Part of a small language model's weights.
Training: a variant of Adam for these matrices, 8805 steps.
MLP neurons of a small language model. Each row is named by its layer, matrix (up: input weights) and neuron, and shows model dimensions 357-484. Each number is 128 + 32 x the weight over its row's rms, rounded and kept within 0 to 255. Numbers have three digits each.
A block is one neuron, or neurons of one layer that tend to fire together. After each block is what it responds to, as a language model described it from the Wikipedia text at the highest values.

L7.up331:120143149134142105134141134123170122144132124141176119161147156129134123191178116121153131165143184113157162078133174128132171086086090173142135108124075137104134074148097123190100060139147135168100164129079122130077131150112104135096106152134129100106160184131144082087180150123104146118153181069150141115132164137087132106124196197074122066170094121109110087204077069169127155086106
L7.up408:136195142156144138150083153093069107173119122104129127136129120148134105094090119139160093111148159156121157193098144147181130068059115161182076136117069152132085198152138129137165058089165156094143151169157138142096110123198093148099103132063130100089083188141121180122167146146185102129125191127153131127099138156160138137132232108065110096122156111123141203120117135080148122134152
L7.up442:119126124095136131098118167114124150112160170142160112175177155163164087146107173122167122131127177115097151180117151117120126120067085146180146083142148148080132100174159192172142114124077095147107135174087154117134088133165144106117110113143132151138174173185105132161173172074134082126160170075155160179060091130130152123138191154135133166183125158095108060067149147130084092092110
L7.up1273:081112083118128118077080114096125098115128185137159086136129109178064066187147126124119088097127110109137154136155144200135103155050088109152134186142116162132148118150111123167171117117107109138092150070088116159073108138117115122159087153117150083142185138130161122094101102147176120144141127107118166181137096115118165095063174127113113140178126194133121122105129183142110132075166
Description: Inside multiword proper names. Tokens inside multiword proper names of agencies, laws, wars and titles, after the first word, such as "and" in Ministry of Livestock, Forestry and Range, or Energy in Atomic Energy Authority.

L3.up304:148112115151128175120144083141060079106168049164080068166179074135136154176154072098111157105159189169090121136134159148114140144101104102155133160193157171107152169137191155095132108115141090139128097126101137155103139144134076147110098098097063155145095134178079101107101131113156148078130130141153123143187140088085163099171130103155114134166159125188090133141096152148090155141133
L3.up433:144117158178109129112179133131125141116185082139117125181141114110219118119139182156082075133088175170088141189132138127145095158122127184137135109170130200078066115141130150142116130115124146112089116122158164100111151163100077127102140117124141157142128174205074154151096125095155090102107112086172121167109126147106149135088132165110170110144171104137123097135156149183107129132159
L3.up452:088170107162104130073134186083110112100136112144140134190134218114139087125163174098117110129132141178139099205172127122155123190106096163109076149155145131087129079198166160221174123106125167137098183161132116168111125141116057174112120138095142122063125123113123101158113138133128074098158181055158165135114085114109160109120175186103098141129100078076133078206151159163128153142139
L3.up497:116123112107146155082096164127144175122070161144195141186157110169059146145104083111144094141146133168182136188107088110191200158124164123130102142146054177102167155097117173141133123093117155211089134177078104056130187201116118113129071108160114133119146158193185146154146125113088088093114125103136167076115079112127102134108144150114109069180161105124128082173134112127112116120127
L3.up498:135080197168167083098132112152136100135116173085092099110113146177149154125110145140168138110177165177141148140137120213105162098126146118061161143122116114093174163118151172114218074059177137103147146101144113143099139157084134113101111137127155154075079100147054078159121164086172151149115169160134119074141149112181184147160119087095194131141125099131091078205158089093106135146157
L3.up511:114065119116135079106105145068185123104093047107136184161074187112107070081150151109074086099114143181121180117137072131142133147150161080150094166137124144114164156142140119152112135071111079149113187139085153144124145123139087071099098162101102140090155201095108170154131112045118127130127110147131102130128128113114151158120160150137173097158160121148145096145145133125150098096154
L3.up613:150077129125108163093131140111153080157171113117194115139132114127137095103174118118129099128135161101128156122187096156135133149134068080113082177180167144069099148144201124152093126182094193144107107085132118140138145123130089127178157156182098136153137093182117155120090113124192125105108095159106154150033117050207088133093079188129148141138127121076107109131140174169102083150159
L3.up653:155115123194107127119090091136088172100154072121146081133130149123118101109126156091088153118149140203102140147179080163117105177138101074110162158184065207110174130105126144120131101115173094174106089076170142092135073211100066113111080160163110149119151086194113115112108116098140106154110108089110135135093102069111101159116088191118121166180131077064107060132153117133122159115156
L3.up1012:126172201063137124088166113084161174152101117142078128105086162168165162108158167143123187118191143158137116166175108126080131158113088154103132155171093124096179102108208145126106125150159084160100181093152107163119135134123096103124131094083153115087146127204081159081153165124155149074121186135136118148109131061131126107134125201124140144164124112135138083163178170197136164108154
L3.up1102:101136115155079155137153171126136136095122125147138136158117164140195077118136132169115100107115143154122091171086067158141164097108166167130152077154111194142144135113085121132188120109101141169133096123182092081137166106084076077057096117125133123169070079182040126112179106121077130087180118099208111120187167108127142101155148187109091125127108089119152139142173164132116173070097
L3.up1179:154147127113103125092110205133186176129116123099188140117046114136073080112166123172182123125146167122090160176100186128124101122112132094129088131131129154094132130078172050170161157143116091146081104120139106155143177089112091112141112069155122121159159111093076169151135189123137133103149084120082066134156126069156114098120184138163165138093155068143140144139156120145156135098121
L3.up1253:133116104103094079064093171094129097074090108077165118158077096137114154112212116131145108135174090179185104160090071122083116075092117173086125160120145111088135089080146130124107171153129114175154136165144126090089120135199160166139135076139136106087142159142180122087099106084206137100144114145103134046168111047137079200105113108136126106086109101226124112160157181174113159099087
L3.up1345:095183137102171161092105105102173097092124045139151079136134078154108156085105093122148093109135145122112163103160137155128110170139100168157074189153151117096136170137118113098113089102169144099098071123167141147125084110161055160145106097114126119127125153185097181118136194114096144139146112104121165094144136054190141154099096141172179100151175120100074157082128143131123098097174
L3.up1494:177081115120159134168119123139081112152138164116190111145083169189118125145161102081116131149183195114109106112096065121092088141139083165166147150164149113105137071132099179112087106137158100222123115138115118140141143098094132135068107124096133182127141051137149126143115156109141175084109095137138176113127127073143128120130117159185173168104132152098151135193123141173103134112117
L3.up1526:149123093169154113138142103105160144091174095100156128123113101207098133130159174112135085101143177143078151133117113141113127090089101094131088104171061174096128106065105146111155152149139107159129101165098131060140129070131115126133169081121099136130143203146111171094147150154122131128109142107156131142121149137103131176151101145073137098126174081172147087144136131109097134070165
L3.up1935:173192134086119099117128133123127108078172150118179186151050143215150124051161098184148166145087095156094143172116169201106120099105111159115086121178137172113130056052156118134158117090124101189097182152108098130080143086155099096133126112121136138172159133132138095127139138095131118132156113105158148154105128133160124123098095145101186064129076103137153175111145165120140117082193
Description: Function words in titles. Articles and prepositions inside titles of works, awards or agreements, right after of/for, such as the, a, to in "Life of a Giant".

L4.up980:094124169147065117134115177104111121120178140160127123189049119084136137115122111109106144200094161067099126164157113115120163123097193112124084121120109127123114161181129139096137159126159178078163157194130129145161133123128147157149091148126096156110108170155136113155105125144058091161121158125091106105149166141162114079152142159106096155118133115153107148115093159132108126088108
Description: Final subwords of names. Last word-piece completing an unusual, often foreign proper name or title, such as Belga-um, Touss-aint, Picay-une, Bethle-hem.

L4.up294:121154118136182122150185115103159114139100095128117108097178110129114114156104180080101137088131163125150122123113124178095118175094151094138105158095109208214183131104088068196117169151153156097128140112081168140178137046117099198131122190072141103167151162170137093117073099097137087139096117147137108152139107095152174112128167147115152172097119109154203102075122134153129112111097
Description: Clause-boundary commas and conjunctions. Commas ending an introductory date or adverb (In 1983, However,), plus and/or linking paired verbs, such as transmit and receive.

L7.up574:098152104179107157106140146086131120138130114161151132120074161099085101189131157096202100144141099182159112131177203120103175138171142072087128138200094113156143099155050092166091127154113150177141149100155072093153089103179125153084143136148142105131099091142147143151127135116147144116097123092097108142114131214119095103151117153163194159142033106109088138152133133091113098083077
L7.up747:129098173104161205116146131090092106090103064179102158140140147075106047144195125127106088195154137145069128122064138132179142134097131150101116143145126074140162155174130155112082091146165155145148143109079097149170132111101101183146134084159162124150124090134073195113111134144093147154136114138112138127081141136132175068130130151109112108217152171052078142164161113147120104100107
L7.up866:124114147091101139065118134125164140115111103167159144177121150113131080112135172131112124180086148159144154138155156105146088120126106057118128144189143150077123166111143131109127066177159182082113209145121160139135179192103144110129108126156159135111107115119076083120095175114153146142167180129074125149080139170169114116128141138146129094206089079095165070115147155157105146126159
L7.up1158:096160176120192105089089106171144071132132142132169143153097120141101115109209118081186112163147153075139138163121159146128130051118130124105119143156125130088150152146147100151115075185095149087137197052114166111154172149126137134103135150168107111108113135128101172132158144118077136135121163123124101171116159176181076099085137162180134157130136125098189062096126120193089120151105
Description: Foreign surname endings. Final word-piece of non-English personal names, mostly surnames, often before a table pipe, comma or parenthesis, such as Jene-i, Heid-ari, Berrett-ini.

L4.up1947:089141177091075128101140116116147091108116152107152141106048084121068132116147120147155142175132182112186158164158103143079179146108156109131144171140129138141114163172103172152097122094127094162115130134156142115118156163140129160153160159054082079145085117088133134081116092096059098076119113191148125081131161064160080180151152137145174157104163158165154135125147164180146146157126
Description: Clause-linking conjunctions after clauses. Subordinators and prepositions such as when, until, where, that, for, by, coming right after a complete clause to start a new clause or phrase.

L3.up349:149115170106154154114085150123163041108125120140111059162143168146104141073148160083129108115090112124097122113148075166129163138201151160117077154128102144089120148090110101108185152072142142202087131163124140118151118153170140117116091136153108074128054101114131194129125063135116101109131170119125139125149132062126117125160128102152146158130179065067114128094137138134143106106113
L3.up605:108136138071087093080121144055157111176134166132123164165124176127155041063131106148154110107106139142126133137123104155185061183054144163117148176114103142116157164089100114201138122151114171112159158096120141105167121047101130144079077105149129183169068089139154156078154064154071141155162142110124127164129160129124193146160144169140163126192107134095163096153149166081104136091169
L3.up713:133130132105087143051120097124106123112077139116042152140163173148127149105117095174142092187091139086096064175133140107180127118152174105116142137158152152153120109157130149135127128160129178134184156112118104120155096170095162113098150128177116152101074079107123085112100087179096133100104129119120148106137133150164117070101152207101125126173185123125074115150106117123100104125151
L3.up751:110151205137154137083108097121082090165157140082124098170133145153115089076131067110094133141090177147090146131165140084161167134084133097174133176098115148116129134085148119120088169142070164113113116160066171155173213127109094087151072152170155145127122137158143101067084118134174134133057142101094078135107098158081121061121081167157139099138164084142148086117108164113137117178139
L3.up781:121153160117066174123104113076111088157183147148139109144135098153117099133101052092194156106099142143104062096185102117173141174150155136181130193118129166160099149074071100193132145148139188180091152110124114100154198123105119144113166129134081129105096066138115163075087154100112091126140144130141080135151170155186224155104135162129179120208153071147140110109100104112107101151136
L3.up1175:140175137100188124044118129112177142159095156157097167197139130181140074126193166048127083179063169076079130170190147092205158113125192114135151119146141117159121091146115135170132104167141147116179160117095128181115193123072105171121083142188157129105131117112114109080125158119104153114166149135092140206112141124156114107142136198099174080140120139112109132111127155118165121145125
L3.up1483:107137176128101125143184129128063170134159133147079154151097116146101079091100140105114089091106151169076053092138157091161099129114147123148106153072152150195183121146130205136147121160179163093159133056164109168206119164120127145169122167128101093170089099162115116172070093092176145142129147144132142156128141160115186071119103155136136126169107106070124069113118120155064119147093
L3.up1561:104147122166109123058133090131097086130155145128125121112141132092087113188120153134130155157138174069149155138090105151127111047143108103163115152174153194110117106150149117112197126173135109089105120115088093173042171161076146131178105148165166102165143076143075167144118101104080094123114168112100167178105162151151155061150170181111138129177154128152142160182094114091130146098154
L3.up1617:132124105112154158057146148084096092108136125101108101102136154166145108128126164153103161181138092144113091150134148096083163131090117164139107173175155180170132108113120137138129107171137191064128198130187136075155102134144077118123082119122137112189057132119134130149094098167164155131149081063111118101117102148125124063199155185146110168145193050127126133115173134131119118130096
L3.up1624:156114108139124164100141121143063155130110114183156152099120122115141069139154097122095140162160140193115087088157137110176064110083151094107076119116098123164137145135112199139140110139150171142157194065174106092101166093120090108134124132176055114154064167168141083158101077065170144148130146172171099162122164095124171147092109206107183151190205102134101094166182133111066133127118
L3.up1706:165150103134117125086129173087105100141136172134120141122125127118158090109138158145128132105144145166159156154132110093125111124141117127073170153136125124146084212075105093141135132107166098115123135136092084121125118152103153154140127119114058111107081208096145141126147147116146141098123141130127146116152099167101209093115156140116160193194144156110117109150132148146097160076152
L3.up1729:149078135155111127114101098111163158096115173083119095175161116147143101116117150092191103183158067129139157140160083126123136084100147156139136174128159107210074078141120162182080110133190164127134117130105117152097133073173171137167125163082136064150107119111134165149165068072111151118185123175109146121144116130082160096125137192184125148168170137124130100117169150132144138141134
L3.up1740:107146136168074146102172174107138163090140139169133170161169151101079059137149095140130128115060180173088148189122061117209126084110162100181057162174102150140102124177149146166125146145161171105178137108124125156138115147118131162177112160155139102142097085106073129116132060082093159118166185116175182094134135179117131091146166125146176117145127090165133098157102126136113089132147
L3.up1894:168082169171137212127204107154129136121112133148073132109092135133094085076099129105048108163110183122109105163173124141173129166127180125135127164156172129170065133136154110168145152123141170163168157094091194130147113114109100103135122121129103149108058090132129108119154127081148133106108178144083108104110153152108130060128119189128139138181098101141110073156123132174169086157149
L3.up1953:112110102106112141169164157119158156155184136116069072111173115102081074119175094092122137170096175168084130164131141106170129171145209118110154141096137144144155100114165169117119154169187162114114128112191183168113124126089146127109164147108133106111063136114105112102081119138141124157113124093089168097111113140116170120089160116151104097149129144091124055126168151190074153131163
L3.up1956:105161103110150202065165122145158073128130126118118101174107137105129106110096120120106101165155172132115149099133080152167178141125159113159082162087099102142109187137082168166200124066139149156085145130119124147121126196142162129164109150149080140136118138128107136147168114137168136149101183121163143093150097099158199130119157161140104116225129146175126067187169107163148121150125
Description: Foreign name endings. Final word-piece that completes a multi-token non-English proper name, mostly surnames and some places, e.g. Saborí-o, Pozdnyak-ov, Jaworzy-na, often before |, ( or a comma.

L7.up25:117095200130146153127121108129101099164072107191176107130101148165182124152140079145117108103180120173051112112131117199126085158168117127155112138146151081127111104127106115142091112128130121150152149089094140127121124154160138152172101153174128123101166105158155182083106134148149217148117132121117127098114107080143108144156120137116119186136135120168115113154113112136118122070162
L7.up446:147092099125128227097158189126145153130105144157079147154157123125129081099096118121113087172110107170115191135159162110098063087144209107151117102148153106157146163109131101161191134119074084150126133105165083131149118082068155120141179092052139131170102114147145153100085153182169111159109129079144145120120101091165133121119159130133140152116091178156151089131105178134112149097117
L7.up1418:158110116115090164150114139136170079089144135157131104133148170125115090152136147155143127100214180140109132136146172127123182131152120134165132153124198104078130119088140100146156179130162092060143113149107137138082099148107094131138093150118197148084171159094150056137137164111152147152174134115058126137169075164062149066114073181185181168123055132134111073059182087169096119159086
L7.up1779:100184080083069103171126130083093070113086096176135165128167141186140136218140171196141166167105117100092189120116180100108179133079112094129110171117168112127156171087111121151122123138152166038168151127069119156133127149117113141147075131174174118095150104158147163099123172138079208125096173100160080182151138185178097114123178234124120148118114156065137083085121151150100089165129
Description: Sentence-opening time phrase end. Last token of a sentence-initial time or circumstance phrase, usually a year's final digit, just before a comma: In 1998, During this trip, In this role.

L4.up1867:173077084115125076070127144083141103133127138102072129134134158136146130170180129108192107085121169157117140170192133113129145171170127126133138099165077150112151068123194091105145118124139138150113199122088109203140135120112053148131054171153186100127148171195062135148071090119158135145131148098102126140076090096150126103095144159134124160146081112104158068134174176155075120061161
Description: Inside creative-work titles. Tokens within the middle of titles of songs, films, books, or albums, usually after the first word, such as About, Me, of.

L7.up1044:173107046119106135125078129095114065067127135155139124138108111101151116107105115167128144135208124185163160134205200148137122117153147122111145057112177085181187165108141170166134150064158096104148109111106130106113113122072093142136100126205175148112135136068197134106122112165051121133142132166170121137156086165145155093152121178121201152116107106095136096118161168164126187145131
L7.up1221:085114166153091145123112142110172114116103124158141103168090135128146123091180104110140117129124192190185102148159127175125149148131174106125077099122131184156142092085097120142092111080195149099148173062090170171184147161141111120096152096122165150119095126116139133106100126191151174099141143113102128096057162203085116102106153185135125114147196102106156119100124143145118112113153
L7.up1407:164128144061149165104142116081152139126111108116089125087101105154111162089182149138170171128116195162174152118120141122145117132157126122169141157055142205081126116164132154170084126074136090153134102117122140135127150155097078153093131130121120150062159169138124139035108130171144156103139180111150132176123117096103061131104110159052112085086232119068091103084126151166100159207116
L7.up1710:115133133141131126082100113107115129132099135126091123150043119110093139123126125075108096097124132084154124123207159187070084169155149061174142093163097169140112072112099092175092192219184136134112119150104119152118184094150074118175127129155132140131100182179175103116075137136162130102127125131173157168104143086116157129116137086122127103157127137074075170118100189143145166109103
Description: Temporal prepositions opening phrases. Prepositions and words opening a time or situation phrase, often sentence-initial after a period, heading or break: After, On, During, until, before, since, under.

L3.up79:116167122091118158091078161142155098122120133121178129088167069163119067163221125094105118156151081107111121139160159189142090195147170089098120164133117141122197120151126119141124141109163121102134171102110135152102082092095060153142095142206118174143109150143090134168137125103161209093136120063098168153124167078090102150168149138144118136142167118119165124087189186153098132092099
L3.up81:182156151118098155149143071096136159150069112121072142135151156212075162132119145098166165130128183114096187158128111158183125173120147156097134162117122175154192073135137103145154130159153112112112086146121174121185109110106100101083114109096135155046128160139124185103097134192111155137113139103162196082140085151161164154124170142138128113171135135127105087117154104180159090132173
L3.up302:144136154114115116117137127087161100095128127125098082131131110149191131189142066128096149078157160104170131109141080154149129160118153102121134118135111136199158106146111155148130121112164190104141176086106141120168097140098077202118093129156170094082139185155096135090096171119142167085166125085129190142173156171217086105086132153163091096124135148121158116098188124203086100161161
L3.up476:110149141104115151155155152142140138145118094142133080099174112196104125090127141125099106156146137194098153130103147121089098081129162097148177138121117123167110111089132210166167091133142166083127110103164077088105085142127097153111113040110130085046095059128113199008083126117146137080108111136188174158173111138146129129137111109174152119100177107089125121111149137117110095127154
L3.up994:182129168142173170142117113114157098118122113072102180076169113126099079128119082135111109134167103186088180102161161173132091167124150122178164158109147119124110112142170119152124087090141073067098133085103144145092096085123130095108073124156171131091137090096138130119124147162164117085136117101184139147159107106136077136094219108099091103144098127077129127145153116130087140113094
L3.up1003:146133154132163075117104166094148122103192160116113142124134195135155150188156089120043145118129193108113122154088091147088073110171135122149144173114141145090087111104128109114168170083214188135107130098126128114070103081128126156158081129143149125157083088151149135112083127155153171091194132125081160120103093135141110122146158131180139109160103129132180158133156119133109150177106
L3.up1070:192132114102166113091122141097135157126073096075160125132093115134157104141163125165200133109126119087108109140140138106133188200132088108160125165093170109172163147120084127188191098126180166133140149125094166146173148103163085165077143067119184070115077135092166059117129053134121156165139169115114084083132121129118104102077182170066134126142119081174137110106147115167105130130142
L3.up1254:058115137140171100129146093089135149097178140091104146110152122163130159158176153101122148145146085105109138141121177113175202120145194110097166151126111134174089183109126129152150092125136196090070164153144106205142125077103151112115097109118127081095115124088131128144089067152122115108138125079165134204128135091130097155167171136130109085138096121202093096124153143130169135119153
L3.up1596:131118139125108165148127109109144113136106072118117113071090111198079116117163109108159129125123116133145136097117122096152114189166142159169092122137147114139123096082106131120100198102139149134155140126118112160113157104116062180159113152113142154071111146163067128096155157157176142034124123130120173136100151139143107148177177121165168197126191153083183129091174176145088167131175
L3.up1643:185160123105117095105148114084144145153145061159109173122064188074124093176172116095075143081089160094147154123133144158167143124126157112192133150102142105117172127103118132147159156141133158130088142093109140148121102151069042152124074155124166168088123062150208089121100138158143134151130152118117180107081104138131094100111160184107100123085140140146132105063137155149112144135190
L3.up1646:093108105141099096099158134094164130126156117137090119103142149152134149183172146135112097093148178129156130101137104143094112163168110081129116139152160163123156135140102144131110114116204155118093120113146124153150131095139100132048077142119111120135109152098179160095104145163159123094144139105102180197093102201174116095139113105118122058090141131132063194116165099165077126161126
L3.up1683:105112161093089160116139167106158131128183068134148068103174090190141176141150104120146108125181115114142151160128169141154172146082126062107166118108176158122176134108130134117105173164137155103113170036089209115141090157079077179148088132114161116147145087099082123108145156159138134120091148125104170120147109137137098123176123147116130145171128095150168101092147135123110107141161
L3.up1707:165136145128111118141192134106183155162147142163122181137152107123146125198174143095129182095126181097114118114178136160093083096130114114087142195156122104110170126137122193107093131172105131146082147125133136184092116100107049107062061147175141137068088105094088138078122145131158180064143126123132166155181103183167152149125082119141165109131147146108194163096147137233095138102126
L3.up1762:178212148127147159124156139119147092149133093113150071126126164155186186152159134118133118092102113147127117172099128135137120172167079182162151145130096118193105126131113109150105134145162075132151067123157141151144157119117128172149117162171123118116160119176096095143126121134156163074135117112159131088157150080175106140084122098146145190140116156153144074041118097146134114110089
L3.up1860:142081137105193132117111109154195115161126145089102156117163095184123106147176118116100147121147105120112161138133125177133091089077182148184188135160103160121207137138128172160092142152169139101050133140131173163131139103149092098190100145161162178078133116110133161102084116126127173114150140119130112132151118141158145086116158112170122142114135095131165114103134179168106147150167
L3.up1888:134181184119131105147154125137181170098157130135103135029177162108151109130139156121130123198164143112156181147151157136157114134146105120120208117129147120124154112120149196132134141177092132171088208115107107166096121109098145129101106118090180141084142132122190139100098142095117122127149128150111176123126078146140147160133155167147106079112130155162192106093135098193121147118124
Description: Comma after introductory phrase. Fires on the comma that closes a sentence-opening adverbial in narrative prose, as in "Eventually,", "In 1953,", "However,", "A week later,"; less often on "however", "when", "while".